Weights of a small GPT-style language model, trained from scratch on English Wikipedia: width 704.
MLP neurons of a small language model. Each row is named by its layer, matrix (down: output weights) and neuron, and shows model dimensions 96-191. Each number is 128 + 24 x the weight over its row's rms, rounded and kept within 0 to 255. A neuron's up and down rows have the sign that makes its largest values positive.
A block is one neuron, or neurons of one layer that tend to fire together. After each block is what it responds to, as a language model described it from the Wikipedia text at the highest values.

L10.down282 [155 102 140 112 102 131 150 129 178 108 120 125 133  91 142 125 153 121 120 138 115 120 144 120 113 117  90 156 121 127  92 116  90 122 109 133 120 119 125 105  92 144 112 147 134 118 110 150 106  82 109 143 144  82 104 130 113 125 113 131 104 124 134 143 107 120 134 106 117 147 126 134 132 104 143 154  80 115 106 108 107 147 118 137  98  94 118  87 134 107 116 156 129 149 119 132]
L10.down374 [163 116 112 106 104 155 136 192 113 158 187  88 138 127 118  94 129 130  91 185  76  93  63  87 133 112 135 129 142 163 147 112 102 131 150 107 102 101 152 112 122 142 130 147 106 110 159 167 137 149 143 162 150 148 131 150 157  96 150  98 132 179  95 162 134 120 139 150 118 151 137 126 151 120 140 127 139 128 114 143 118 161 129 116 150 126 166 160 138 117 152 175 200 158 145 164]
L10.down860 [141  86 150 124 107 170 108 119 105 127 120  94 104 135 145 106 145 127 120 147 127 121 145 139 109 131 148 153 138 148 145 151 135 130 121 156 109 128 168 122 159 143 121 134  90 132 140 130  74  93 127 114 103 114 115 129 146 156 160 120 163 138 103 156 126 135 139 159 103 154 160 130  86 107 124 119 153 111 171  94 128 101 132  96 124 106 122 132 132 131 128 119 156 138 123 110]
L10.down1364 [161 137 128 129 106 122 134 150 132 115 167 153 124  80 153 133 141  93 117 127 122 150 168 108 128 140 115 125 101 112 119 143 152 145 167 159 126 110 125 155 140 154 146 153 139 132 151 114 150 107 153 135 108 107 160 142 107 100 116 155  89 169 130 108 148 178 142 112  88 142 121 162 118 158 119 178 123 138 107  92 153 141 100 155 122  94 126 120 147 126 101 106 171 157  82 119]
L10.down1439 [118 128  86  88 173 149 136 131 153 123 116 130 118 111 132 160 137  89 141  99 126 124 116  70  94 147 134 140 107  97 122 153 162 114 127  97 121  99 103 128 173 129 122 138 151 128 137 114 166 129 178 123 125  77 127  68 149 112 105 134 153 147 121 113 146 120 123 153 140 107 122 138 110 100 112 140 123 117 119 118 162 159 126 113  82 107 140 110 112 124 153 108 126 171 135 127]
L10.down2074 [122 131 125 118 130 143 101 199 139 172 157 100 111 126 115 138 130  88 114 122 123 134 159 161  94 108 152 100 163 134 175 126 157 135 129 189 154 120 150 111 113 120 177 150  86 129 135 135 136 151 143 131 139  92 130 153 122 115 117 117 114 104 129 182 129 167 117  81 127 123 111 110 130 111 151  64 146 124 137 156 152 151 130 121  80 131 119 165 189 139 129 148  94 122 108 143]
L10.down2206 [144  91 132 110 128 128 133 124 160 134 119  92 108 131 147 139 140 149 105 120 125 147 125 166 103 148 156 128 131 132 129  87 159 177 136 139 157 147 121  98 112 118 125 155 155 165 136  94  67 148 152 116 134 108 109 131  84 129 146  97 154 184 156 113 144 104 119 104 136 131 122 143 139 132  87 154 148 105 170 137 117 151 118 115  98 118 133 172 130 169 127 123 119 117 100 140]
L10.down2346 [121 113 149 152 105 118 126 152 140 140 165 129 109 127 128 162 110 133 164 129 149 134 126 111 138 106 104 137 148 105 107 126 130 111 151 156 147 132 135 133  80 118  96  71 148 116 167 132 123 174 133 128 150 125 118 122 126 130  87 111 105 131 153 142 136 111 171 169 101 117 131 112 137 125 159 153 127 117 132 157 166  87 122 125 114  77 113 139 156 129  85 129 135  93 152 137]
Single-letter first pieces of words split into subwords, mostly C or K, as in C-uba, C-raig, K-1 and lowercase c-redit, c-ruel.

L4.down554 [125 117 133 114 118 101 102 126 108 151 156 115 139 123  87 147 105 134 134 177  97 158 125 157 120 102 133 118 127 118 142 110 186 174  93 109 108  86 172 134 167  89 129 131 152 143  84 133 110 103 142 143 115 107 130 127  64 121 126 123 132 127 125 125 142  82 149 115 118 147 201 139 145 102 107 169 141 117 126 124 126 139 125 105 126 145  83 133 119 119  70 138 103 141 145 142]
First or early word pieces of words split into several tokens, often capitals after line breaks, headings or quotes (B‑ury, G‑amePro) or technical compounds (phot‑oc‑atalytic, ne‑ob‑ladders).

L10.down549 [116 134 141 124 107 155 158 145 111 127 156 132 173 148 150 126 109 113 129 157 203  97  92 129 147 110 177 167 117 165 128 143 123 124 117 152 149 148 122 139 103 162 130 116 158 105 125 125 109 109 154 102 126 152 127 147 147 142 155 117 107 111 148 111 150 130 123 134 128 153 137 144 105 117 143 146 128 138 119 163 141 120 150 135 166  92 129 154 120 142 152 130 120  78 145 106]
L10.down602 [152 136 160 134 117  74 127 117 102 127 133 103 114 132 153 145 128 141 153 110  81 137 136 115 153 138 151 144 111  79 100 151 126  63 153 114 102 101 135 117 149  55 132 111 142 120 114 132  96 128 142 152 152 131 156 147  90  99 124  88 108 119 131 127 142 107 142 125 140 147 150 122 124 151 133 147 144 131 133 114 141 195 122 184 152 162 183 123 156 137 108 143 135 112 148 153]
L10.down689 [127 115 129 191 101 138 125 138  97 175 124 165 133 116  79  97 124  89 107 117 118 104 167  99 143 120 142  92 145 184 142 152 140 119 111 123 132 120 126  99 134 148 135  97 126  70 142 115 122 144 102 139 135 145 124 111 112 118  84 137 132  93 138  72 118  82  63  79 134 138 142 125 117  95 141  93 107 106 113 112 110 132 155 113 122 138  77 137 166 132 110 160 112 101 132 120]
L10.down1173 [114 126 143  69 123 111 143 131 152  77 131 161 142  91 127 143  52 147 133 144 111 164 139  97 160 141 135 128 114 122 119 137 133 148 119 101 114 124 139 157 135 139 138 120 107 141 138 141 100  77 134 135 119 116  85 127 128 141 147 136  94 163 132 103 121 149 124  93 123 145  72 126  89 122 160 118 163 108 151 126  90  76 154  85 160  78 156 106 125 125 154  86 194 152 126 124]
L10.down1457 [111 120 106 134 146 126 122 107 113 117 161 133 113  87 109 154 137 142 145 143 151 129  94 154 163 106 162 107 141 147 155 148 105 155  99 165 186 126 144 149 102 114 146 126 118 165 139 111  95 121 124 147 129 115 147  83 147 165 145 136 133 161 147  90 126 176 152 104 150 131 135 127 150 107 158 168 136 125 117 131  82 180 139 169 139 118 108 108 125 129 111 132 106 130  79 100]
L10.down1469 [121  81 135 107 173 104 108 111 166 111 106 124  90 166 112 137 117 128  95 160  87 114 153 143 152  89 128 127 111 144 117 133 137 121 137 146 109 131 128 167 150 136 128 182 127 142 124 123 164 107 163 109 141 163 171 145 135 162 140 160  94 150 178  91 141 161 159 166  78 127 138 133 151 169 147 124 130 113 132  90 120 120 150  93 140 118 132 116 113 147 138 129 116 105 156 112]
L10.down2083 [132 120  84 156 127 126 148 133 136 162 119 125 112  95 136 145 135 136 112 103 135 102 113 132 132 141 111 129  97 117 119 102  80  94 167 140 139  89 127 119 122 109 103 126 109 138  94  93 133 123 166 148 125 162 126 112 142 146 159 149 120 134 136 101 121 129 107 119 141 161 108 134  90 108 103 121 119 150 145 137 107 119 135 144 131 141 131 130 147 126  87 151 113  97 133  95]
L10.down2198 [122 104 148 107  84 137 133 125 128 114 134 141 116 136 142 101 121 104 103 135  69 119 113 141 140 101 141 126 148 135 120 142 100 129 122 159 138 143  93 141 101 102 105 127 130 134 134 110 169 117 128 119 121 139 130 118 141 105 112 141 140 140 162 114 120 131 106 163 145 101 136  93 124 151 125 122 154 127 183 104 115 153 210 107 108  99 103 144 129 133 108 103 140  94 164  99]
The last digit of a four-digit year that ends a date phrase, e.g. the 3 in 1993, the 5 in July 15, 1865, the 4 in 2024.

L4.down299 [121 150 117 107 100 150 154 147 152 148 118 139 156 123 142 133 155 156 168 155 141 135 135 106 107 147 135 112 140 157 134 109 107  91 140 107 114  94  95 107 108 133  83 165 125 132 118 127 116 150 186  76 184 103 163  77 132 139 143 151 117 120 153 124 112 163 133 134 141 110 111 156 153 145 124 126 180 161 126 118 148 136  88  83 158 152 114 110 120  83 143 135 133 161 124 125]
Adjectives and quantifiers that come right before the noun they modify, such as close (friend, range, air support), good luck, grand vizier, more, sole, native, often after a or a possessive.

L7.down84 [108 132 131 128 148 146 117 135 131 129 119 141  99 128  81 105 139 117 149 169 145 138 136 117 100 141 137 125 149 135 109 136 142 156 106 132  82 109 113 109 129 137 121 133 115 132 122  88 154 100 142  92 192 129 144 134 154 117 131 129 137 151  93 143 133 116 127 135 154 111 150  98 117 118  89 120 173 108 163 105 166 133  97 143 131 164 100 160 126 137  74 129 107 130 114 123]
L7.down286 [142 161 103 102 119 106 151  81 136 111 160 121 170  92 132 123 146 133 170 185 163 116 163 128 135 117 118 101 133 110 106 108 143 127 137 155 100 135 166 120 146  47 108 108 140  94  98 119 121 108 159 142 114  96 111 109 134 113 143 110 110 142 136 128 114 102 107 155 132 100 128 132 138 106 135 106 172 107 130 150 164 118 122  87 144 155 132 123 135 132  73 141 133 117 137 138]
L7.down539 [ 85 143 125  95  59 129 121 139  95 163  83 139 137 127 153 132 127  88 145 138 135 141 153 135 159 106  83 137 116  81 128 107 157  95 127 104 128 124 179 120 121 128 134 127 148 143  97  75 105  93 128 105 136 150 124  93 196 139 148 173 119 116 118 140 122 106 100 162 117 126 134 151 140 105 167  91 151  76 138 161 146 126 155 141 106 131  99 158 128 155  99 123 125 122 136 135]
L7.down619 [144 159 150 133 128 138 107 170 152 103 121 138 110 145 101 123 154 127 147  67 126 131 125 128 123 112  91 127 169 157 133  94 167 117 131 129 118 139 150 159 148 159 170 168  93 144 148 139 159 117 111 107 113 138 134 102 151 153 113 194 143 142 119 136 110 120 169 167 130 131 120 145 116 128  94 120 153 137 151 144 142 100 137 184  95 113 154 162 100 132 121  98  89 152 118  82]
L7.down1392 [142  78  69 122 133 118 129 116 123 137 148 116 109 125 137 155 123 110 104 133 144 132 145 103 121 158 168 119  85 126 122 151 131 123 170 139  81 168 142 127 136 149 114 160 117 114 116 145 131 145 149 142 153 148 113 107 146 145  94 115 143 101 151 110 107 163  97 146  97 137 118 136 106 177 130 109  97 155 142 115 171 161 113 105  86 129 159 122 125 121  91 122 115 113 101 112]
L7.down1942 [141  96 143 169  93 148  84 135 124  98 131 167 135 116 156 117 151 128 117 179 147 150 129 124 118 138 141 134 130 109 140 128 161 125 158 134 119 118 162 133 154 148 138 129 142 147 106 146 122 154 127 131 163 130  85 170 135 124 116 112  83 132 113 144 115 151  94 119 145 139 100  85 120 153 106 101  97 117 168 110 149 132 185 122 112 132 148 127 136  84 125 147 168 149 129 129]
L7.down1973 [105 119 112  94 120  88 138  91 122 147 110  97 125 108 147 155 128 118 139 110  73 102 133  92 115 116 114 146 121  95 109 145 160  97 104 141 106 136 133 100  88 144 129 155  91 149 102 120 136  83 142 119  97 139 133 143 125 148  91 160 174  92 129 126 139 134 145 107 121 103 125 144 145  81 154 114 147 118 159 151 154 157 102 107 114 134 131 119 163 115 111  88  97 105 110 139]
L7.down2201 [132 172 127 107 119 117 105 118  99  96 141 139 154 118  75 158 125 115 126 128 163 157 159 143 151 146 159 104 160 157 145 106 126 139  84 150 132  95 124 165 169 112 135 125 118 147 125 151 126 155 121 117 132 152 125 140 130 104 119 168 122 111 145  85 146  95 128 150 136 122 123 131  77 145 139  81  99 174 121 100 136  78 103 155  93 102 160 133 146 101  98 169 144 116  95 120]
Final word pieces that complete a split adjective or participle before its noun, such as ov-ate, brut-al, disappoint-ing, trunc-ated.

L4.down2009 [133  87 126 204 141 113 184 131 145 128 118 151  68 127 120 108 138 145 152  67 146 150 147 155 140 106 176 141 111 127 128 180 128 130  98 150 122 128 118 135 139 126 101 145 164 113 107 151  80 161 138 144  96 133 120 116 124 116 166 123 144 168 129 132 127 131  96 151 137 151 147 100 119 122 122 132 133 142 104 124 158 172 167 122 126 137  97  93  95 110 142  93 141 127 110 143]
Words that end a time reference in biographical or historical narrative: month names, period nouns after "the same/following", and "later", e.g. "same year", "two years later", "in May".